Part of a small language model's weights.
Size: MLP 2688 tanh GELU, vocabulary 8192, 52.2M parameters.
Training: a variant of Muon for these matrices, 789M tokens, 12044 steps.
MLP neurons of a small language model. Each row is named by its layer, matrix (up: input weights; down: output weights) and neuron, and shows model dimensions 144-335. Each number is 128 + 32 x the weight over its row's rms, rounded and kept within 0 to 255. Numbers have three digits each.
Before each neuron's rows, "fires before" lists the tokens most often just after its 100 highest values on Wikipedia text that the model never trained on.

fires before: "ed", "ly", "d", "s", "ing"
L11.up1527:103149152141122100052128079141186102132067145064139121057136080118124128146135136175099139171107136118156082121134148107117118119139149133124090136161148141088185061130101111133135131127148099151128163155141150182126139119057104186102137103118087139085113150102186103128098170138113124081142090102148112228172111129087093167138159072179158136123076093131150137135186153099134082092114095036134093043170183135110166109165068116100138073137122177115077147180049128143089158104105095078100104150173157150111111153098104196133107151067183181152138098085143114135060131136118116105
L11.down1527:095139186098092107100143099155137094159074144162138157082104166095137117161182114091138127142129147112120127163147092149171168123162128069160110099102132149128165134127127090070104116154196140090146070160151089077125117230129085132112156087064099123082074091166141124123131133071091130108159073135110144185168134193083131118252101116057091091147156076131112146165131114129120076121113139082074137108146160124136115134131104132121152100144145044131115143075125170156158084127188143150138096119163124175160084058139140124141169175090165059156151117163149104148095180121163127150

fires before: "\n", "\n\n", "-", "=", "  ", " The"
L11.up1196:141168122105115156126196137094142064162111132133147141078159148125166115084137137109128128137185148111154079095083119136132148141153109124123099116149126068078124130074127140093132144172115168144137133112100072129114155099124103122155158107119162174198233099073148049120113148137137073145104063114067137155110105138094088143082085097148160117128157114115040103125140106122097166111129135119169173141155071121089160041128105148127126129158140120113145126121138123110074173123088116088146123146156139145114065132119121098103131124142142125147118132140104126138109158093102133118
L11.down1196:113163132121126139131173140141114114124116056135131104145132129135174117096129121089106128111131085121071159255174137098155169080107120109154135080122111081156078177102159106137137169112109173116100120145131143131130137139134170105123072115078155146100131119144130092095167090114151122121130117100123125157188120136125157125059106096152113122138075161102122143128110132124118111114136133134102112140123136109116107101121138134115123149161137176120099166137137125155162136102173127154158135105106129114169164158098131143117140114138115118127135124165101128177136103138161175165

fires before: " with", " to", "s"
L11.up2549:177143128162175136093155116098144115143116101136101100156085105140098154114165101127117142124201096129207151156111125074113127093158131175169113165144164124138159114095120175164112169187082141143176136184171116167084106097066096104072169082161112126088140124122128171156116130123114128066132170131114113137118153142107114044109145164089092166112097151144129146140095186177147157136106119106065171130127089142112170140123099126132078122148073087144102177150107094128086140179181111064113140175117146144138129106084104122121132114172143055126118118154084140138159120188090071147
L11.down2549:110146119162116140209125089118155167159171114095069131170126106109122105084149157068123160122160099087173071140168133097132102112205141123157127148146155125142189110119124188129128138166165093113201151084122094084151098115120058158097103137197107137104111109131157136189120130080139192134151095127154137102123109126065155104140126157053134116179127165109150187133150129175166129096171100074145163162121075106081157150117104153141136141132148180123112170109065064121096150155140120101154141186078182119129076101115170132122104139101130138137154139170097170144094130147119092191

fires before: "\n", "  ", "%", "."
L11.up1530:117148128119085087160158123122114113152096146161144100181154107127114091141130164126152158158127137116169139194143110131134134142181134113079139108095133112141107184096170178165105179138111141099155097137162070117114137100124083126100146171159192094153180131131121076081111077158194159137084151109134146069143127121125161110146109128137189150089131076141078130137128157131149119129168125096188116126123135129094137116108158149138174141168127180159137152106149095154047124110110097063172102099095114161178118105188145158142100161129113131139137054063165131140126156094149121095
L11.down1530:139163173074168062172144174090080149127090054111141174132143103176120127168114131151137121190160077080074137241214168061077149164119124113133199076140143137175150104135122129141170141108114107103146142133094078064097120137121106137182159113112114124137094119117140166110103127120128159113171117111118143111141102166150102158228108141137096133119096100084136151157100043142058122101141167147090109143191165164107154129096126175128166100129127175112152108148112139149140115089129184131160118108086132165141114119160156107137104106091122114123131108128170130135132065091092155140

fires before: " to", " with", " in", " from"
L11.up637:102120147112124164128128114181145104147049115115139043189055130096141126126073096117128109114105107164137158077101106078169153091141094154105091126134114104103097103123169180102101135132139128125156071092134132127110150086075157125168179155132153110079187154149139137124116147169069142144154133087140126145127102147120060089080103139129102125126124135167088161059143146177110156065226105126101137189132110121144117137100121114099112124145120085103120062143137066117208120122171131046156167130064154107143119181164146149140190120104216112157096104149146094086113071152112121128
L11.down637:134143092145083113154155133094145172138129182101135102094101115152189100117098090091101113157160108128177165177197181077102095087157083103207096090163123116096163133151138140177126166160154138083151103114132121128133097130149118095153149109165119177127141117117124110089211153107121165155145175146112133112207170100117128047138105111137086089130144146134132130155128113174165049096186136097129118129160124136126098109110125212107120151210152136151121112086104077131133084153128120091105168149116101093138135141051169123143153139131071120119122089094089118124129144123079121084

fires before: " that", " the", " to", " he"
L11.up949:098147181122153146148097055151141162110144108136102110100110100110127113121172149128115165064152180143126129118124126143124096064138159126139102142112130126109127116156138149140116134133088136155201106040126153097110101111183082115173126079116143125111116156118139073109150137089159138150127125092157108075083143153149165161176092124093118060129161124117045112126143189069162142128168108145128134096153060143161125153080147057127122123081073077119086102146134162138126116085083106138113140162156148109127123125149112110169102113078166097101082117084125090099105113098161110139
L11.down949:080125148139153154147125163105120148102119155145063073127134141133135156088152158100114156124146135150105116140097102127113124085154090135093084148066156155142139095111159179117105171125159071214166084096099100090140130096142072136118137113188085158075152150108147172096145103087216087130132098130119125120113092161178130112122121036121095128093164097073155128152113130090138097059165084171092108142109110144090144115083157110085053141085094127167137128136099131105133129102062090170095144111116177170127111148086200124110094102096136145140083118079156125134102050104106139177

fires before: "\n", "\n\n", "="
L11.up1376:140155122095099105073129087033056080147119143152140112088157103129076119105139130108140118140180122121132082088167119182164184112106147114084145108150053133124166099144137144127149144126162142189125059110127109037149161100173130108101116100130149162116100106070122149165078161146142099165149144175165145145104071178111054099148156060140122126152112147102110131087114200150120170150130119108099148103100168118164194081101166135123141129132106132155146178187094159093156143147110116153082136151115176138129070125137123128144101120135115115101105127094114073199133088175111116120
L11.down1376:076148194084120134222128116081071116115170161139128097077147105145061172100112100090098142095102127120113178180128118159103134149137123089136090110143130083152083102084139097111158141133126076136140101132091116102146179175156167084172115113072126100135138083192135140075120177163095120156126148165146123099162129096131110166088067078114144108096132104156138107105082087143095189119113110093110110158138105108139120167123138117161131113145176157113132137120134184125113101142107082150151127159110141113108191107121119123135104173175113105146100118116135101182097147123148169129

fires before: "=", "-", "|"
L11.up2129:141158119137110112112136080118084113194101190152088098121139129134127097065143090167138148143078148081134073121129107146125147136171190121114143138149157149112136183101166117127155139183146131087187110098069106048112130117163115076166111199085084100092103133190107040144158131116154092129177122138139111118118127094114110102024109105136161134134159143150125135141160116084116143080126135144147106116086088104129129104115181118128118130153118151109086117070158186181137153139091083114125097175122189179145079142160102129152090136114076165121204092117092118119175089153133144156
L11.down2129:112142152117125168085111179118088112103142093126131164168111131114154138127134134091105152117160107125152158255202127109096145141108138101117084138162116115188168146128107154152169140122146103153131109128167064056127121168149132118149144142074159073130126130105147080109085093202145091102158119073166112110121163104115150139000152115108151133146107140134137126105151099123106127117120188148151128125119133115118120124122126175122163088089138062183121091135138168144170131163147137132116124117162143177071162162130103116157188151161171146115114119133115137121099149155111150118

fires before: " the", " of", ":", " a", " States"
L11.up1599:181129125111110114102112101077131135150080071155126149142195148121170137119061107140106128163086141095077118121102149083110149137125175134173137103166100128070087093152112125099112045133112115053160086168118120164160065174098134149123122050142129139148156161085120114148116107143106049110104154105115141137093151155147143151187113150093135147148178103122121111124183167134111170077142192138152142083141171104114099101108117144132137098181072127122111072125143115081134111122133116108149155148154165150158120148163160099112142174179139116112085145100101127135104156089120145151
L11.down1599:110121112128186142162116126130132108177162065087097140154158135131127111141185130117147108149124124118144173070087103240118097178093132148128151154149158148161159115073150132150162073142129181122187092141131170040105127134118113112197146153108109100153108165144115097158046194130115112102102092142151153170050107137151092128151124115132135119078079092096128102091099139152122161198106104072155128167160096147192096179120071125140096124121133126149127160144113131195098115100107106080122090154093128161116126120101105122092154124130114163138091089168097166110162153119124161100

fires before: ",", " the", " a", " The"
L11.up1261:124141149126141074124099170191105084118133125138068093089070172126079161161153152134087138106176100150125152054096143155136077075088160130097130153152080140086121137182182129119163101093118116117137104154119095148202129169110160052157082177163148162160182114112120114136116122137149102177180092122095120105172084125026115095093058168147130123171118096129170141109151147047116178135168105123115138151106154105126141154149138182116156113167102115157165086075110117093125119147065129162157142092179182119141102165038156138084126103120154100120103119077096152136133116146065139101
L11.down1261:149156110067112072081089143220166111142100117125178130165144178091093066098141118151130085111112126052148157095125154095129162125178103154122148156116084143126145136096106112118109077128129123112127211114130132047099134152129077161175138166059117131141144117104069157158179173159168102080093087133124182193162120120133111107158153059148089114136111071076082078128169142101127128179091121159154148135069100101137150157058138135100146156140117130133135156147113129126167170105152121162145143105098196083121156099119081146064126120125124121209149110121128137185165144118120110100

fires before: "=", " as", " for", "y", "d"
L11.up2427:071152175102148156115102098137108135113145186183124136065116059122150116115109080146133118066125105181136147084056086128169134155132141165149121122104223139097181117065143145104087105055077130155140185143089129099066104164113209171161125128069113116153137131215156134190107097149112150131169112135111076115147104142110108142117130126108073158093182099107107108140148152109094124139163114073096110142113126119088156117110117112129066106180163129068138119105157139107172147084108128118197110158112128081142137130188104102163132164174195102117104140154163104084119060132134107113
L11.down2427:096128154179151091176153081131106115147179112095126108071068089110174116155164142113078178101131130123133095099166093071158104149132093128121107102148120152104178085131159106127105147141056147127116131147158065074102097159140183093146118109124099112072130124064114098140140147142107101145109122127106116127170150126151107111099131067115092122097160102110097079130152127208130087137131155053117122141126082124084155104120037149053168137166153148152103147104139163162162063114135146102179066171119079081103103132154057110159165096175141154065136175117113151084135129143152120167

fires before: "\n", "=", "\n\n"
L11.up1:094084148075145097104115134075096122151089148137227134148089091129122126085101119124125139153111144099137104050126130132113140172149106121096113119165128083114124089130151127099113104108113100139117146091143094108127146114148094088093089031094141118132205174107123106138118148123120115168170144135119116143179093184115162089145049063154161132114125075073118110083165144128139167087104093188132131065142133069131194102134113132126135126147134148141132151148154180112134107148085109103166143083118116139185087154189109180124138151124154198117111136187123100117112080154101128161
L11.down1:160114160074088142133149148080062074128112165061126130182131087126107155114133151085068086137139136156101129129106066117148165115139132126161117132134126130156142163152183099097126099147140102150138122124127103067130106157140137091114180030124159084123143143138139123129108118136148118098163108168111137147131111118164120076094101069108111129127081144130152128054158095141079117072116137133163096114072104115120111112110098108133113083228097192162158112144109131059156159118212125099136132104120123130162126168098139130109118141117104147117144148087084102178135128123109151199

fires before: "=", " the"
L11.up773:159022076115112126164098062154115115113136103109145113131107102164102144137113128190134119117085181104109091142132098117165082133160086170113107122075126099167170107132173141109150168145116094152156145095096158121149127120062129117117086146149144131148118096121141180176114114148078189112129185145107144145099116076173131083110139158067098077089171175171151134132154115136161173128163120114119066146168194161149147105062106146125101144145214152132207160123113096147131157149099117171060128135138170137154127178116083128150111108136106160127166094123066103167175146130106105106
L11.down773:111112065077164169098117129097115066144109125143162152121093120163181162072131084159096144167134133097101140255109126160131057155120093136150116080149123122153170131144133087135151133092186146063088158139159104112174145148080165146108107179081088101118130155106136163149186134133100164114132117169127148055129153129175111181054169120172083118135106148115145135057111205092097176129154080104163147096094182125137090128130067139127125133119086134135072085134127163101173138134162148115162138123137109143155167116065131100169145138163119199143105116098184163133120121135125120149

fires before: "|", "=", "\n"
L11.up1501:086095099128172167083122132123144131129129125108090149107153111170104158107179092148158126132158094065149175123122109172184148108215148089103157074140143113170161153152077200188150133104096120062182174104067131184119185123125089100095085114101139164128165191134158046092077132134077101150173156092122128161154133129160073107136125145146169134144162113114095147104182132165099125136102085109095166106162148101159170171100203159162088149144087122185104122151177141102082153104134149145144168126144101162148095100119137166127075073093131131085189106146090095107120148110160138158
L11.down1501:097112095105156166150192149134114155134179151085066161155110159150197141108161083133138130092195095211144085097112148159143138112162092173188133144156164065182101108090117155110155106155121115126161104132157082105121132127123128120130158050134098099151136124127105093107146115135137089141100152086118146166133094131100156144065118168091112100112084173162172184109099163141119195057090137110142104123109123136106123161127126134106127115161069127114142111102157184149169109047165128173089136133135141106130127141126104160128201166114072109097122142128090090116125106101116119105

fires before: "on", "s", "ve", "n", "ons"
L11.up1756:108100098138087110122125141181132150121089112084089150164175109139095114130156116071153056124155107130135137082141112130107103121061130114150119082102157093130097166125177083125147123109133134173168118117086117101147097162192087084100182137144073122079149129109184147174078116136165132077159183150110173099176160167062125084041121148137141126122121108168132121113184118182158063106115137157187137083071170117129148091116144126098113086118075172146112092099137115140133190114135070089146137120129160157177145121162117133152167095109093113134168124101131146111135094107065074143
L11.down1756:138149160123135167135162121119092138119109098142141121127132137159119158166168152139202164160121080069119162174118132121164137117141117143184158123200144082100095100120134152161104097129142112079141087148158062097147105089114142083173096153082131187118083083114120142171106123084237137137132097112156157251119108096197111081234116100125130109171121187118108144132138071081159124105138160130085071165183094097118145130062176156134161167113189100120127150129100145113111159117135161091158096113098114106153151093109122136113093137142120105093188132128140083137104156171077155175

fires before: "7", "8", "0", "9", "2", "6"
L11.up1603:106178117188130119101114065108141138148215117150181112093153170130148152138134138147123106144121099125129143098123127100120110118155196116119118118076129162144073153145151121155081110094132096144101098103108182131105096171135164136063120163087191115122144140172168100125121127116139168149127125145127155146143133111156161160099108129067111156134132157177144109140160173112184132134118202155112124205152091142056108103074131116113196129149171180193114123154164097114085126167171137135215121094089186167155020137083126111167121189093150102129092023105173108099142119129182080124
L11.down1603:127136156148126139106196165149141121170107150124127128137122171172153164092147130130143129124085073086109097000072127157192094076161104168165122146109082149087156107120132159147166154189118099125113161186085142116167158167128157091091186136157083115152129146085089074118187045147130096130120145101190142018167157176186130111022174114128162157129138159159167132091092108128137118134116117076164133134181113128073157155159101211159145162120163150102132110190089140058096129128202140155118135148116101139104105110147118173095116115106104108166113106148079088162160155155105118077

fires before: "=", "raph"
L11.up375:144136143119085100148110122115138092157158116112161117090119110161125122089144069094168082151112101153180068136154129152197151105134092155141086124182164078133114177153139119085124196125098126158103134101188069102141093146075128113127160181144187142102144098172130137136080095079156136142039110168124177219098060086081081110165115086118095121189119148156140077086129141108139119100110159113136075112153091113127143095156087154179112072149133173173094137135158149164162124149138161109099117153087175171098121141134147161113186109116140132102098155141165107202116127158122123112
L11.down375:153126081114131127151110163207092114135138054149138147147125151113117185098119138130081115223157149128155127164132110128109106060174118194100115126119112098137149164112125141108105158112182234118109129139138062081110155108110140158086155118040150102092142072150120126127060071119131128131119145135154096155129132133114142142128174209103084120132100128159163068135132109109175125139123118111088111090082154112165139139102069109147135092141121114141135122111137088125139047143194138165146136151121119092135126150175115143150133127104148126107092151128096123112157140100144148085

fires before: "s", "ed", "ent", "ing"
L11.up317:141093202127206119117089086076133087160135093132128108124109138125137116100137108115169169125139114132119130087130160103168158143162146110070094110143146134175134072142127116090138087070124112162134138150252102123122048124194105079209098092126026155148133195195124135227138105158125088160095130108060167171176130114110098110162112107149118135135137088131124107127199140132084156094156122126096152170168185140060109085137081136148102151130147141135092166126135069135114118199139145172173120079139102124183099130150135071125138131126121101097105094117138128092112098140123120165
L11.down317:191149185075164121198082132152150109143131124133175131169142163122154110116214113168150127134109118100136124144182172107145138145140107167087100100143157136152113138106092183077147149094142172124117155068158147123111158095112138137157111091136139167131051148140141131184117092118107123129218097105173118163130152129108091137125116106131137112120058146166087135190107141064081108149111157154195133138095233202118179126166156129153173109154136129139151178111092150098107140136116154045143149127090133103123065119104107089190139127120067171158169120141168088090121143153145149081

fires before: "|"
L11.up1720:146117148100194163147134159094119073078091149123152109141078116162124130159051054110157168127165151108126146130100123083159124173130136203167127113150141209161139126097100219175077132130113134163151092133151090161165098130094083119100111153165110210178182205077145139143089150172156143122164128104121171145149112143119101101127092098079138141159140091144062140165181141152080095150132115110125120184092118117136169109172106191092131173049073061177119172110148143123125130185136123109142087063112129135131177106104126097153152142152116112102150124114133159079083100063166129142
L11.down1720:175116165169142105142131167110102105092114143132127072106124164059089206163110121146136099107170111133108108043169172087124130133092074148053147130102114063129123114153147158158112119100156127137108161166178099118170133142106091127092135135090094159155089173119155116142080125089102170182148088147145157114168030098130091147058165134128112142134070141157147117139119109174210175103140096086119125104129161160090145169176087172112106091159120124117121184134159155115091114105112141146058144087093144143125123091181155099074142140124086091124155150192090132100176115116114128121

fires before: "ed", "d", "ped"
L11.up555:165126167161137179147067120090112074136126165145125183166139107150181118122128187128096118169135164029152101109139146125126116214128128169175112072168172134113119076169049151165076094131139102119116149136135126120158101114185087179103105121132143134125150078164150130112139176162131111150106205066121136129125160159085162112185147086112138151108144133093115043174080154170163075115163140101159152120100073136115144105095118086163082080131149158094157148136106141141119122131045106110124105162184167115093146132112116136114098118087143168196144099115085158121141180140119130111
L11.down555:109140122146147033075181150148159087107107121108162135098098096112154187110166142147106115166195108145164109161136160084140119099124113083118154101069132111070152147172142124110072118048150181130141165098126092132115124124139153114103139130117113106126086133125129087100120084102080178114133074116116081061124059086161103122157141137129141139215117059159162119101166106140166129164143172073084138157147088150079061071159143125139105105097127175071121171107114081093149092158117173138135164108107117104207134055100142108076106110123123080132111152134081077158143104134132116105

fires before: "|", "  ", "The", " 1"
L11.up1063:119158174084125114078142108122163138123116092140114107176161159155102123153108131183057081088120113131106096161118093125155179091128131143132117140112112214100133124137104159135097194113151135142113095128172142119152113105083141117114101119109189103131120189171203145116092131064100051170028141114148157150120142005068107113116064151091099103121102157117060131154163119093119107132137165146105108135113105101082150129120163105147134176131129149152091166060120108112105195125113125111128128123124175102194111155128089162101095149131121076074174126090149146118143161146178118131
L11.down1063:145136125161182219150133096094150085147118157123115120133116134088135136145094134122144106191139106164123138240151106138135107139127123128129205156135120155117148170152134157169109098105163151099049105150139105120177069098104101126128110163156128105123041116108116058126169111122137107107129192124097115083091139128109089112065122096111133100136108141179151171109116115127143087105120134140183109142132092118092054144155149150080077191132105138110141178113081097128126138103150151070128130166147123145076072122072169152133164115107169117130158149040134141148074105102131166155

fires before: "8", "6", "9", "1", "2", "7"
L11.up2083:142095145135128094102106077153162098161129092079048117127136151138135192119155144149187121174107089147103071072108134130163104160123177141131135112115165103171123138126191117156133163073115122148145182077112178169123140120160131109113087191121154148166175123129130153145199083138206123079142147186072133126096146153146103101102091103105093131139128163087064108139153134115126106159104139144079111125187125152115127137111150083118179124145135114105121085175122117143134108168126087107142129125134201147120090126107129149130149197181137145135128092151078118173116055148132152106
L11.down2083:131160149070182113122098092160132119125134168091105117142120098220138158128097131103120144147098116103135116099121152101123080142216104165128125166113120079151137147100136145125125088196138097159136101156119181103123118118027169133129113142073125101181142049193129121159158017126115216163119084109154152119089157131117159123056144156121097107175084166198116071140095125171158076163107146131137169148188119098120090117162104077176177152162171045176122115147135102158183135146142143135140146097102162109097216140155170138156112150185161077092050155140110105104132125145113158144

fires before: "\n", " the", " in", "\n\n", " as", ","
L11.up416:145084130168125141120111158131135114186164165152149103155135146137139141082051077120126119169105131132139115159138146171123115170144067125062170117179193143100133186115106154177174100105120119161182107121103125135116109170184157083144214112134125118103170122147124072090113137165148154097167135098136157105103118178176103120083175133164177060150123088086166159055128081193123164157121106130154140111149101136131113153140159121129123087156156140125121116104129147175145072106085161077172165100150125144075133084156101120089118143083124180111128063096102158099068080153121103158
L11.down416:083093166123069086158138142140149090098100144095149087147138068113109114141145111161053108124084118080122158103131144172175156102190145096143132085144190059115146111145097141151086145170114086148122139144171104045151100186168097111089178146092149118090090136118133125081154142128066107113113152124102105143113144177048172120138201076191132156159098105107112130103105094181111142187136142091130144143076116174099149101118115122097158138161138169080149133215131086144201138146210093052130122089146191173121150158095069157152128116155093165134224146120151083105087146098100113113

fires before: "="
L11.up2678:154101142123167134105153170105128063174156152128130125129073099134144036145132128137086148177096155075137115151079138121123197170124151152158154150109138080153134122121127148123093155109118160155097163075074106090116090082121165149143117131106097047166136085148058148098135169094120151112103162074125154158124117120061107122169132117115147108119127191127115114164171154143127104125100166163188120080116201122102144143135117102120118166129182098114148092167166150189130154181109090100073111113178109147121104118124165108163054100059159138165154063104157115176061149161115107175
L11.down2678:112159152154172135184140084134104101140129105166126128115091111127086107138160165090096114196092136112186156103134101173152116155203121140099138093144140104097138138108144127122107172165109099161101047165150113161093113150154151123131123130046087083112140115107149116199077147089130093142101155075171104176137099132102150071101106119112125086172167134100101069106167126125106086129131137094077116162105221114079135137075117144139104137078123155092139136135112138104090127122105129101063164082130171136143089169200110152167137101100152145140052155129114099157112156166141135165

fires before: "s", "es", "ed"
L11.up621:153145085127102153107090151162146113068151117178152101133123092110147134171127108158081134082096083138056126062121126127128153090144126121124078121137127111101124168119094147087086125124145135079106118122135149154103118164113055106104131084193164119158174168163124101161148141114132127141133153161172130126093137190180206135145138114203098149118151115142122097146141107147168096120098144072160169124184158121106197081168114093149100165185085119138118101151171114100126122125113140149145094123150122170100069185118129084151134138117187078129105099111139139140097128145084209086
L11.down621:137115150153131173115126165066088099091133159127091100148093187126100107134115121106129134114103163146119149142122146115145157098155114137083076029180094125134128132133109063101145107149135065152097156168128123126132145086104145084096175052140122099114106223152061118161180107119134136102102184121156146175154092118094163044093107076048188131156116202129107060100187163117117158199096088126207135094114147111089167115153104098172156090158086121154153126089109145133081195149104111086079130088080098133055081135133129170167085083102109111122116127141120166124170132091111146078

fires before: "=", "-"
L11.up667:133094148123078141047131138110150151123167142169153124148140083162114121126056147165172210145083083138150157153109125107132185152143125148120152136147163127109105105091177190174103104164144094191144104131095147113073149151090114143128104134048131128134156145104117100132127129139161086127176158126157160144106098152088139113123068182182108187128093120126056135150107148111141114120119151165101152122129222091152147124129199183161160120153139151140103167149124166122165130179148031123104125130086158132151112030138122177112162253133087068188098067158090106165075168131171127148
L11.down667:097168167129143109174144145126100140092131152143108112115141103096114124100150126119159079146100122133125132199121053140145153093149125139106179095153132100098121121102140202106093135115146108098100148109101118095052151072095133090154163099067120129158091120078144178100218100160095112117134147125129108198152100093126077126043105107064125118076102103106061105131139146119080087117146111152140138162082166133155064093081087177086161110073144138114102083122161115115049153134151170132125145107027195090171130135145125194199141144168135174165117138113058182162124155141172168143

fires before: "=", " years"
L11.up2118:116103153131087136151125101129145110135135156072137163100107076158143088131116165130090114148141154165123089122167134151180151121115181097124094111111115119112120110096101141135168123122102160146109124088101095128110166150129176096168152096147116108143122083102128135108166139116178130101097206115101129145115116119157139105104115179093099140118095175185116158105145152108189106108111118179089137130129071146146155124062157098093154130148199091153215134152123074096163162132120124050160107107188133146104156145083145090154145154117185126132110165141112155089119152137076145156
L11.down2118:128144145096134129143112082114105138100101181131138098071090132140201137125100202066193135138099159102156150255151115150108072164135118116107105047128046125131164193115092116140169144100098135101107063120173136142117145139125160147173142108113073111086118155117184120120185115158151084130144164091140128045077106104136107186109120156215129110136121140147118172116108107174116100110103132195142084126105088140131151124138091107117156114139124137093089134139137093126134125108146128104086156140098136086190050095162140129099118097119125134104066163092127085128102139181061121166

fires before: "8", "7", "9", "1", "3", "0"
L11.up1375:087136158131136052158087145204152111121198104112136147131126103072112121143083092153169127211124084142159133144146156176174118136132171098078114124138128170083159112137176042116153145160186114123133147157095150163146120173117120063122148145136105138116046121137140154146130120171140138143120110154090165110134130183153081110101180156098062159100141127123098116173127096185152129133130141123130131171164152154169143160093172083083129166146159117173145178123125184108089102154105109107101179077185094117117136132099138125092111132111121107121155089105100082072061146122113123186
L11.down1375:134138136158127100169104127107110076109114150131190099123115137145127100108142141084138170123142133101096146047190164161156090115121187183135098139222140139125137148155173128132152136154169092168120062124190181120124080113152113094165083148091152152102095138157131108113124073190071073163180136077139106137187172144105157097074091115096051148104142177094112110145153161154168116128138093134147125156172148095188101135128114133043158139110136167121131060138114119148112111171108159085117102113100125142122082112184133127132142095146076131115169090183127103125127072122099065095

fires before: "5", "9", "2", "0", "1", "8"
L11.up1937:152158114132139112162128128121132169090181148189162131131172098086168135182125069163170105213092098114139137133111143108172109050158097130102102129096113139113128124146181123093155092110147086164090155125136144144169084159129104125059150173085140129104155069130160127158121125185159129124145105151121159171091146131212081141123135092148140106104138149163107108178118177168049096155079139170173102186131125107142056120126118103145186168103164078215126164131118091091094096155095134155181140123201183129076107179145162062174159146161171110132104141153142117078141122088126140151
L11.down1937:115103149087104104172152107064146183148168130139135177122067115098118120143141161158142141107147141123135120000129124124184124124129127108166129170136106155126123161095150154096116122105195072176072141128131113134119124065146214078131124078135147124145107110088155065185110054123123135086119124140123165092092104108141119078040081113136137084112149139135158197155118087102119123117126136101119111141136104123085072169124113100084123183120114153167160129158137132137150159103154090125161146145122115098096147093182129157131061090146193116043202089149150125134128201096203233118

fires before: " as", " by", " of", " for"
L11.up466:103077123065106109094100083148125076052129083123151117073136156116105134101136180083125154068119182125191133063120070096096092112108128175138114177094121122104128145144147100114126133129093143098142119134136139134118129142084088159117119103099143104164129098091114141063073128176155119110110109170097144164145131133146189117169102140212051113097129142138145145114198154087125112139133131123125097088127133147157123201127111113150087118138167108092104127124148118159119120156105081129199115161132113094146153098131152100165100153139199056136080088093115130161082123198186093103
L11.down466:130120136120115075123115065102129072145090189093175126091091152100170151079123130142118122127127146083116124165089133063081116112124116061145109116109135115136163164157116170134094121097190118118090133140137167120074168109131151172096081143127061120058173212091172117138101087131098173131180100152154153177105133103161112117163134104071084101145128120130113130054153107106163091120127125143136136171093068128096097133130140074127104099131119120125126055097131161107160099143139140164137103110122108182112058153156139146105113107113170090123104116140157139111156109103118138140

fires before: " of", " to", " |"
L11.up777:186113176104119090129126077122088157087129086100104083090094179116182074139174136204131139155195149092107154168127143067210153152157119073142129119102117093133170111149124158094139096161092122146155157157118159115162146090099102154208055075210150095120146120046155107087148131137122118119167179093157114147149111206120065124164104193135097111143171161146141149164186100142069125149165076065178103147177156120125112163145137056110108162107132149185147129086042102080183161141149139179120116134061110213138164135076129169161106111119120114129137143093050115168176108149124092095
L11.down777:104104152098098074125112155082093085160133135120130144127064151096156098108161099132092147119086142132157137134131131071152169121117150141122063089160194150119130132125162177133128125132098155109134109081067084194135173118089088131078166073078136161153183167158182117085125142166151117030098199107211102185189185131116113096160126109060148085102080186143117110118138174186135134159167057157146129136132143124085107157166156139112099149161096150155124175131100130138104169140148096152102140113101128066108101094149201131142138148099175088138118119163107126089138136136124086157

fires before: "-", "="
L11.up729:094073177147168096146114109159150134096131134129100075108200148123166132180158138145131136117124151127105147173112096130147162117180115217143089127095118068085151143142171122138059116153122108126117116121194141092107222149100083055184094111098097097094164159122191118195153082130156107094134127137150111111129179122122095158111110126143099126079091147116114145123147127148113136076111125138175110129102117128166114095148112120108067163168142149141139173186167107099166102141111104134158145126118147108201134118127109113128085066097119158176151181138122098102184115125158152130
L11.down729:092145123159069124149080157091072137098102098152129144165167065141176109097144108092137151138144109064096159255146119102135140145123169110125114102140144130112113139161136150115120151144116124137116077143128105150187085125123163149142139051115135101116160146136122143128146089105116142104114125164122098076147146091135103179009109096115070124116164167096094101130105137118108147112126113129174141152096129095106140112108099091170125178132135171099138118121141140142158103162149104119102140144112077135161139078143137146160243110126142114120151144139127149116102140124105121113